From a checkpoint of a small transformer trained on Wikipedia.
Size: MLP 1792 tanh GELU, 57.3M parameters.
MLP neurons of a small language model. Each row is named by its layer, matrix (down: output weights) and neuron, and shows model dimensions 149-297. Each number is 128 + 32 x the weight over its row's rms, rounded and kept within 0 to 255. Numbers have three digits each.
A block is one neuron, or neurons of one layer that tend to fire together. After each block is what it responds to, as a language model described it from the Wikipedia text at the highest values.

L20.down247:061130153140101185119138116126134074130138135061121110148112091112150131148128121081112113127164123152124135109135128147153121109158102145104076094080095104080129054191110191148167142106163161124139160140165102102096164108186127139099113130125107141131173121221052148134106164127135145119053165153204101120134092131133125133125146133091091124139139180110143175109136127144084111115097123105145121125102137124105123077139136181101143118158148062147
Responds to: Multi-token number prefix. Leading pieces of numbers split over several tokens, right before the final digit, mostly years such as 194 in 1947 or 200 in 2002, also ages, prices and score dashes like 2–3.

L18.down944:127148155139105129095103125058136101152136111126161116155066153136111099118143186098094084160121150173123172119106132110145146158132147152155138127155127147035168178113158190126106062103081176113134061194135099110075154104114156146137159182118147130126095072126112105101075119162133121176126201157074069138141071135162112145117157106139133100197067166119105157101121127060136170123196181110143101168050087118096092140125135127099172146131148177093
L18.down990:169090113155200151124079100187095169091086166146193102155167094128160169135128167158076162137118180204076223122081067094092095101132138111109149088106099128096107098170132179106132104169217134089106113124123121191139097127140227123131182106125140096132108144092119156192143133139131092147068143113077170118142181140126099124148161189126120148069144119107097127132135137096135111114116110179145110093081114096154140172085174116142121104089165121081
L18.down1257:095148173086121146079120124072177061092161162159162096123095093216121161178102136168155134095104128169168098162102152125152160138160104157080121129087151143137148128146105120123174084116185100143106107121091112096105166098133122120173130132091048147186167066065152163125144156152122136181138083167113082144152122072160148126116082197161191149148113095130052141093151142120102118131175098142128089095151135136112084142150091113075198095072127132092
L18.down1375:131117152151116133125130151096147149169144120103108098085124193123133121154093150105121151136186113140146145061161100114145035103132094095095141101084155092131120166090153152147111147187092163117157100147144138133138147178161165129100109127129159088165063114149167114098140136106153130180133150102104124114168110092165148102186095175147160144070128157083093095157197062139131198150142112107126139164129140138104165157068104080109077101158173142130
Responds to: Connectives and capital K. Mid-sentence function words after a subject or first item, like and, was, is, or; also capital K opening Indian/South Asian names (Kashmiri, Krishnan).

L13.down398:117155059137090139071106189133147148061131176141105125163097134105157136133127114051095098150142129151136104186143144124159123116073142125088141099141117180101126154130125129148130160119176199125129128155166120156106176108132081124044046140114131181095161181161065132094139123135121158165127205042145121132123174097096090128143118122109128089130122145146115053164109094142155111112162151139098117128133111147117094158128148132123138100137149146143
L13.down447:161139138106137119130128123102085134137109082139194138152109125149117138168125092099176099119147162113125127131099161131112096118144125102104172174072173140158121116108156185141117086169089129155171089183143098098118111108228123115142099130079099167112144088129175112091087171078167134151167103107131075166148067134132102147146142146135138120135139104093150101170138152116130173098141123180109158116166093190100105086129127127149122154087097134110
L13.down482:121076108137117188125066146135156119151130160102125160112098162148110119104169191123132107176169163169112120087131093132084150088121136147127153129165133121154108106081113202132125165121117182143107182133121130099108179102109116111039108155116122152168158124145095166127069142141147156119086154054093205150135117075086121191105164139160095125182180103130117190146117103143173120116143121190160129071174164119115172164160128134106114106153088152104
L13.down514:123116114178127116091172114161091143149075145148129180118135055103172068098094086153146092138128059156145108161153156188122145152121164161126176129137161135119145144133093166144135134143157105158083149105110097144153115119156128144072091124134145130139117126118117165108128159149139105149158130139164122130073145132140081086056133159121118123165178128076117103150162171144158129102125097160093144104094160099149128175122104154142128154112077104112
L13.down536:126119131172110126130115174133128149149173198141154113145076119106111091171144105158107155110133104172138171137144061122075139094096095168107130154090170129121134101112107164106141193115135106212123123170175096152144129138098138102093124111104152117158123070165116160113149123146085155100155089091080195140113120082148181169116117036076136132136103153097109136145181149140176160095100104153114148080075049121174167092162045150128143098158109093161
L13.down726:094098148130141091135132128137133092107089180188143077135136083149128121176117114147142130170112128098104157166133126192073106169132156125081158115133190117142117130127069196079138133124088141128089153123180111214164155117129181098113134151129100122046144116142128108122124144085169142105117112153127119073141176151088081084128159150090142120179166097112086158110079156099086178121106201133107128080159126166053166130093152057062141121110116182146
L13.down773:100148124152136114153116127156049152174150104105152128151156077148146106100096135138108094145127100117145200111127128117053132114144151095109071114125157086126152133109135130101118189118163122156153128137132105146157124053056115152142141073158132099105093103095160152160135163110165091153163113140169128126148159083136185131138128145162062086138140096099160136138141102120112100130134174164167186138163121125118152161087115103157072129130095129141
L13.down877:125118121112196116121099099154169093169098159067173088179065154133143139139182073212118112134147066155092148124182105121110101136098138126152111111189160143124128080114126119088143184109117139146180118113147124098150125139211124148131019137100159089163064176150091102163099114108137159159134133177172183188102153161081120090087165150124135101155135104094136148121142094160104105072107150125110126100164140056089146070150147166118098107115116126075
L13.down990:165123137156067151136087110103086124157119114080156148081150090121120180087121113174135173100100196114184176074100175079110122142128122099133196159194104117189152162144134177185086071160046093095131129082143088122105075135076082174125074193088079131108155171157091192185095121134110130149146121066092125088147168129119071112158156173141152142091175105124119086092105089111169136133131166129134089152128102103178108099150047092153171098170082070117
L13.down1036:177149107131192105123055158115157105061122154117116184095177118165130087110142094134122087141122180138105078124131102162118097123136192115186112106133069168125109104108101150093099152101140128102156150148126098144110190147170129115112134070106087031100137133107121141164089134192175174153097090132147111095108150147139138099109075150088092133155210126180175130115135113205102135112129159110132181101124091119091111148123113148095089116172174098154
L13.down1163:113130166108148166177086117145132089162125120147164119110075105098082166131090128143161139157178138091110092108180198115110152129166167126126162152156177118101118157047039144152153135071113118176160122162166220157182132109159129148126107152138145128098123158096114137192113065149148118064154081107153121156102124126118120154195104140168136137101157142137107129152206137141080154163141106066063122143150171138094104099146114101117109137090102110177
L13.down1256:088163108138057115111105100142123126162143107087158159151131150096112128141184155125170059114163208145165087091133181127177168134093176138126117100168093124091184153124151129149100151097193060155120210114089144056142159107156223109156088162135111124100167165131108131133074131150132071138108139143185153165114110111215161134077088093111109152116160102134106157171062155193126139100040127118176147145121133089114104140114148164084093195123127076127
L13.down1282:125081168131115142149153180136133130129095160197089117156095113158080077156114097110176128099075139153119149193096111150086129141119143188143153177089202107099130118120127134129087100172096147130150153089156156150124118164106168096126102134102110189170175134185143128072186174161146063107120189101149121077088116075183144139118143153116122129113173153098068159164145137161109092169095163107139084111100118138141104163114053087116125182081112114101
L13.down1343:161151127149100117118100118115090179128108182157092157072133133123104120165110171140142161084140177112138143097136125116157121105137104104125087154150147139140182103125156181100061116133138158124080124122073154111095119115138111155129103075068142168103105115134134105168113125134167184137127129154149095171140139076127111130111086149099156141132119163178144193086073140138149162121116163209041103137077168121089150140168139135120113141151126189129
L13.down1454:138149140048141123126179155139117128095147080160133169139105170146073200134161115145155135120116136212117155114096105123128149107093130199106126103128145143102101138187131121126102150062139110105146150117131116150119150124108202188149102150119055169171139140121143160121138091179127169096135102105092131167133107110079123090087048156149107125081078130077095171065114123141143109096111144122158131128131161105168121154153196136177050126089083096171
L13.down1653:169096077209125130106132129093113114156050137145169163150067166127133144164144139187123111130098150158135148118134179148094088218088101142126144122138095167137135114168115139119114138164137128173142174129153164151193107106132111095116130052090139137112108110121168078111045168110167052145177136098142105114038186095176145086120171159139102161130158108139157132102178107111107157075110119157125110122097140129151141139136130138159144172129126125117
Responds to: Year-prefix digits. The first two or three digits of a year (19, 194, 20, 187), split off after in, an opening parenthesis, a comma or a dash, in dates and date ranges.

L18.down54:102161181155117139142109085131132099123154140165053182106104166141139140139171131121102118134155142125117105052137147164196173129144104109178130083151103125080130139172124133162129181046169110140143133140162155100090154122148137105135204100122093100186090188163110101129114147091133109091181108132168121136152103135113094130164193170060071110102121132196154135113095116153138111148117194083127141116138086102165113131151108180113119169121153049091
L18.down168:134147117152132125130093165091130105120142124143081125184087173089150181113149062164123142145148085130067106144104117094208136146157094117126152132117166145093210150104164075125134201146135176116121078062132128137099131133128184097171139131145121141140172144116154108070109089165173116157150151140171111134127131097104155109120139140118075057143173087125175179164122194192154130156106102139155109104085116154126084117135134187154105144116188089172
L18.down1531:126114155145143110115080136142128131141094099114061154175115134120045119120141098107103127086162140188080095184108169135255096170111105143140107145156121136114146169145108051133150151112136169143142219117155153137122106145184170159154133109163114053084117155163106144184134110071180068149079150145163099155107110134119137125093201123145129124126130167134129174119159154168146167125045103133145152199086149105081090096152094145142096164115146056153
L18.down1646:054163129112162136136100131135172091083146130147094145113119139128090084158115066098160085143122148147201117103139168156166172126156063137139081125166078142137153098139152109144075139135104121115189126126123093102149178195189131175123161173133147061146113103101148120107141118124135133129171140135176068160113146182102093146162108124152113089125167127150133100136093070113204142117123143123167121128152118128106113147232158140150131084177055109128
Responds to: Mid-number digit chunks. Non-final digit chunks inside multi-digit numbers, before the last digit, in tables and years, such as 2,'36'1, 20,'39'6, '195'6, '193'9.

L13.down206:140119126116055102118123139102098000117136137162131086109154152126117173155108105158116087096092147152123133222168083090138122105157090097150091122122128080170154122156103097019124175128103169151172132128139113119129138103096150095212139147170105116162092156170125109080171108162169165150100150139129119118110143107148146111138073188109114073107126072087129197117101093190115149129133101075092161112054137169158122102161145080152130082151128117113
L13.down263:120116146128126132157080168177133112107118117092183113172097127109080107091123141121134193117131133158172099143090158124132089105170081163109100118156158117107145120039127110149140137113126112150095127085094134150078144095181125154149075124104096128136067139060169160168140099150173143154125135169085183113159123143177174112233106130136098158113122097123142122140117094085153108133105057117131151114131138138117168139156134100062124196168074133145
L13.down403:168158125088057063137096148094121090123122109104117128151159092198113135127107107121117157157158121130137163132094151224111107121114084050143134123146140093162134119138177080126057134137116171162145175168081118172099094136103170095158092156131107115061160132095109117084170108130192159115093130077158129137200190158125158111152180113114122113166076117118114086134057196111128120143126156102166107159162119092069085061141133195152148071136139112148
L13.down623:172102055171117120182153105152104124144102136116123108110113120132108184073144057101167128201082168138135208069147148124146133134157154130157110094181127078121158128117186170163194093098102128128107104129106094131106120110135160132126146143085176115118104135144161161130116109122117131108211065133143144164137110164126090135177139137120172114117146125114146109174120096153130144162139122120183097135134158166146105110124075101186100176094138091147
L13.down639:107087171126165121183109114182132087141145119055111143154119131122165107096141127150130146137157145130141191162144163087096085148167164111151084079123150100099113132241129141118123102096135091148164178126135134121088192179165118133135090150136120152114114141108138096196100175134112222115153130139120115200143127160109165176194112156113161129099090108207117079074129128115105054166153125151103115098129124166138085119109140140146121156094107119207
L13.down760:116162074067136155141117150077065154120199096131121087119180087136111167130147097235129159133116098148166158130081130126107125092126109082090049169131139114159090134147126153117105111117095142139134164110086110136122115098127091151150145174153131183124141088121135166119124124095085176123123100145159111165162156088113090187125163161071089087126125122132135156157147145161200153130145116146122149128087162175122122051175136127120149120081151095137
L13.down859:138175074162128106105145121173106134144152158160119105123080133071113134150170098111089099169191142172142132081148202160088175162115105126082113124120099102166155116078123136089108096060175110127132108136123074091125146127131136170139138116137127158180148153100156146083067158131097119130172086203149143093164131100108126114152176183118138146131152117103115098099151160098152132121122112107113151116126061141150094137159124113145130143104163109100
L13.down862:110145147142151134107142049147065134148148100078164156134098128103084191122096115147110060114183095143117116105138096090076100109186166146119120137104117132143154136113172135140165129115115165095107129133105178112137127117067139170137073166170118117150085168115129188112157207138118122134080145120050158103140170181135150093048113169126123109161117064066130167126124107108143155140117148123139106127103104147110091118119109104061115125100124147139
L13.down891:128114165112131142145133192121143124181157130151138119109120166136164122112091121139130153080167086136119183138163181091151108107102145145113151137083088126145120105168133176169114144095093127139092128133111136165086144130064107103122095128154128087158068143157122093144147135109181108101097137185106098155116111167089093165085107131091160200153127135081111181078057176172148131147100167088204075144093155092173106135083121108158174122115122094070
L13.down992:093159080118140109133124127178218147128130143111128152112157099166087084128126120164143143122121176093178125085107138123110072095153193132118159154162133156120108071212148113150171173099117126104103143156120154119099135098106146108132147177147103151120172090115140143141162080086148116081125065131126102090112118102138092115094142104193120091127143101142121106117171152124142105165101136131140128137130105130163117150135096078104126173113165141137
L13.down1101:104106105154148166130171135117130078131107134145147141130130100163054162109159078090126091137176145178141156125151099064185111132161139163111169094114168130106075128139050136085137106103168126141092072130139133145102090185113118161122137169142132122122140123124120169115185154132151140127134129106114093075182051176086110110064131078126193121178136156121043127118137063205103076105136107093140091077105160143182105107124134074165134152116111118125
L13.down1232:135120109113087118154176119076155094135201120144111153086118162142089152100153113140189112121149086104181090140138123131154135201147102100168118068107149095148096151156043137129161138113112120181143110156162155078111080097107189136088083128125104174102137118133163085129172147165125108116161122206128136096071119146085167137106134155164139135149150139151176113122163102104118095181123118120149066114069119180177102100120098062077117185073130146097
L13.down1372:112128210145135131121122133171146066041154100111108111151154134109155071117170096163117129183135116092151138159203126171165145095107096129088132058095165161091102099154146157078133157109105156120110193119171142088137197156137040143136125153132113106092056061050141137168192144175102213119142104160130118103104104140114122195159117140100104138139118160159134119075171095113121121095109062136194066110095161130121220126095107134097137135101165153145
L13.down1490:081085142128199191149085206190109108150165161152191160085085149198135105115092142100117123101125137145124127096146166109145170106075159133109119146119127125118167127116144136096097136107097116162103105130102184135133123153154208131139039158086083169095160140077101142137103171099114085056101157094106120109135050153121207074134054043095174142102127114108124119125160197119156097138154147100178112080080117131100130209195142115114129110120110155103
L13.down1638:088094093156093124133149101095163119108162075139127162135127144090144142217183198113124147124119164107122135099090115114137083131110123197122138131156168110082098109160153169186137102168100174177126126140079158111115119183152115091128092075181147114091119152115084108157164130119130105171158121117091093155088140113127115126101111100120183089128159140134106150084116117092096162122120140162106059093128182150147115114131157165108154165112105137070
L13.down1702:123147129178085170079135120090113142093086082090188126172157176115133081161079119175153100122186169107147096114103216112119121187148100124181115087163099106103123137137147128102146165107103148176120037092115139116140131173120086142128122165097133132134147119134090100154125110166102145170131145071095148139181090106127164093089130083159195128101106110110173151147146100156109154127105119144100091118199155144132109072073114077127198174134098136112
Responds to: Coordinating "and" conjunction. The word "and" (sometimes "or", "where", "who") joining clauses or phrases, often after a comma, e.g. escaped from prison and returned.

L20.down274:144102106083156121150161154143116099079071188137176137105174154139126106153113085140165142143157153082126135083113079136132152140120084154154165110111101144126135144154127147072126142087103197127056137098146081086162129157106113138130130101193099048124132139151149141116117064115117197130096134115105087089109171087114091188122163135093049147110150102126160141124113129124108107127074144106113139237135174113175101099122112117163121130156169140178
Responds to: Subject-phrase boundary. Fires on the token that closes a subject or noun phrase and comes before its verb or clause: commas, and, but, table pipes, last word-pieces of names (Aud-rey, du-o, trib-e).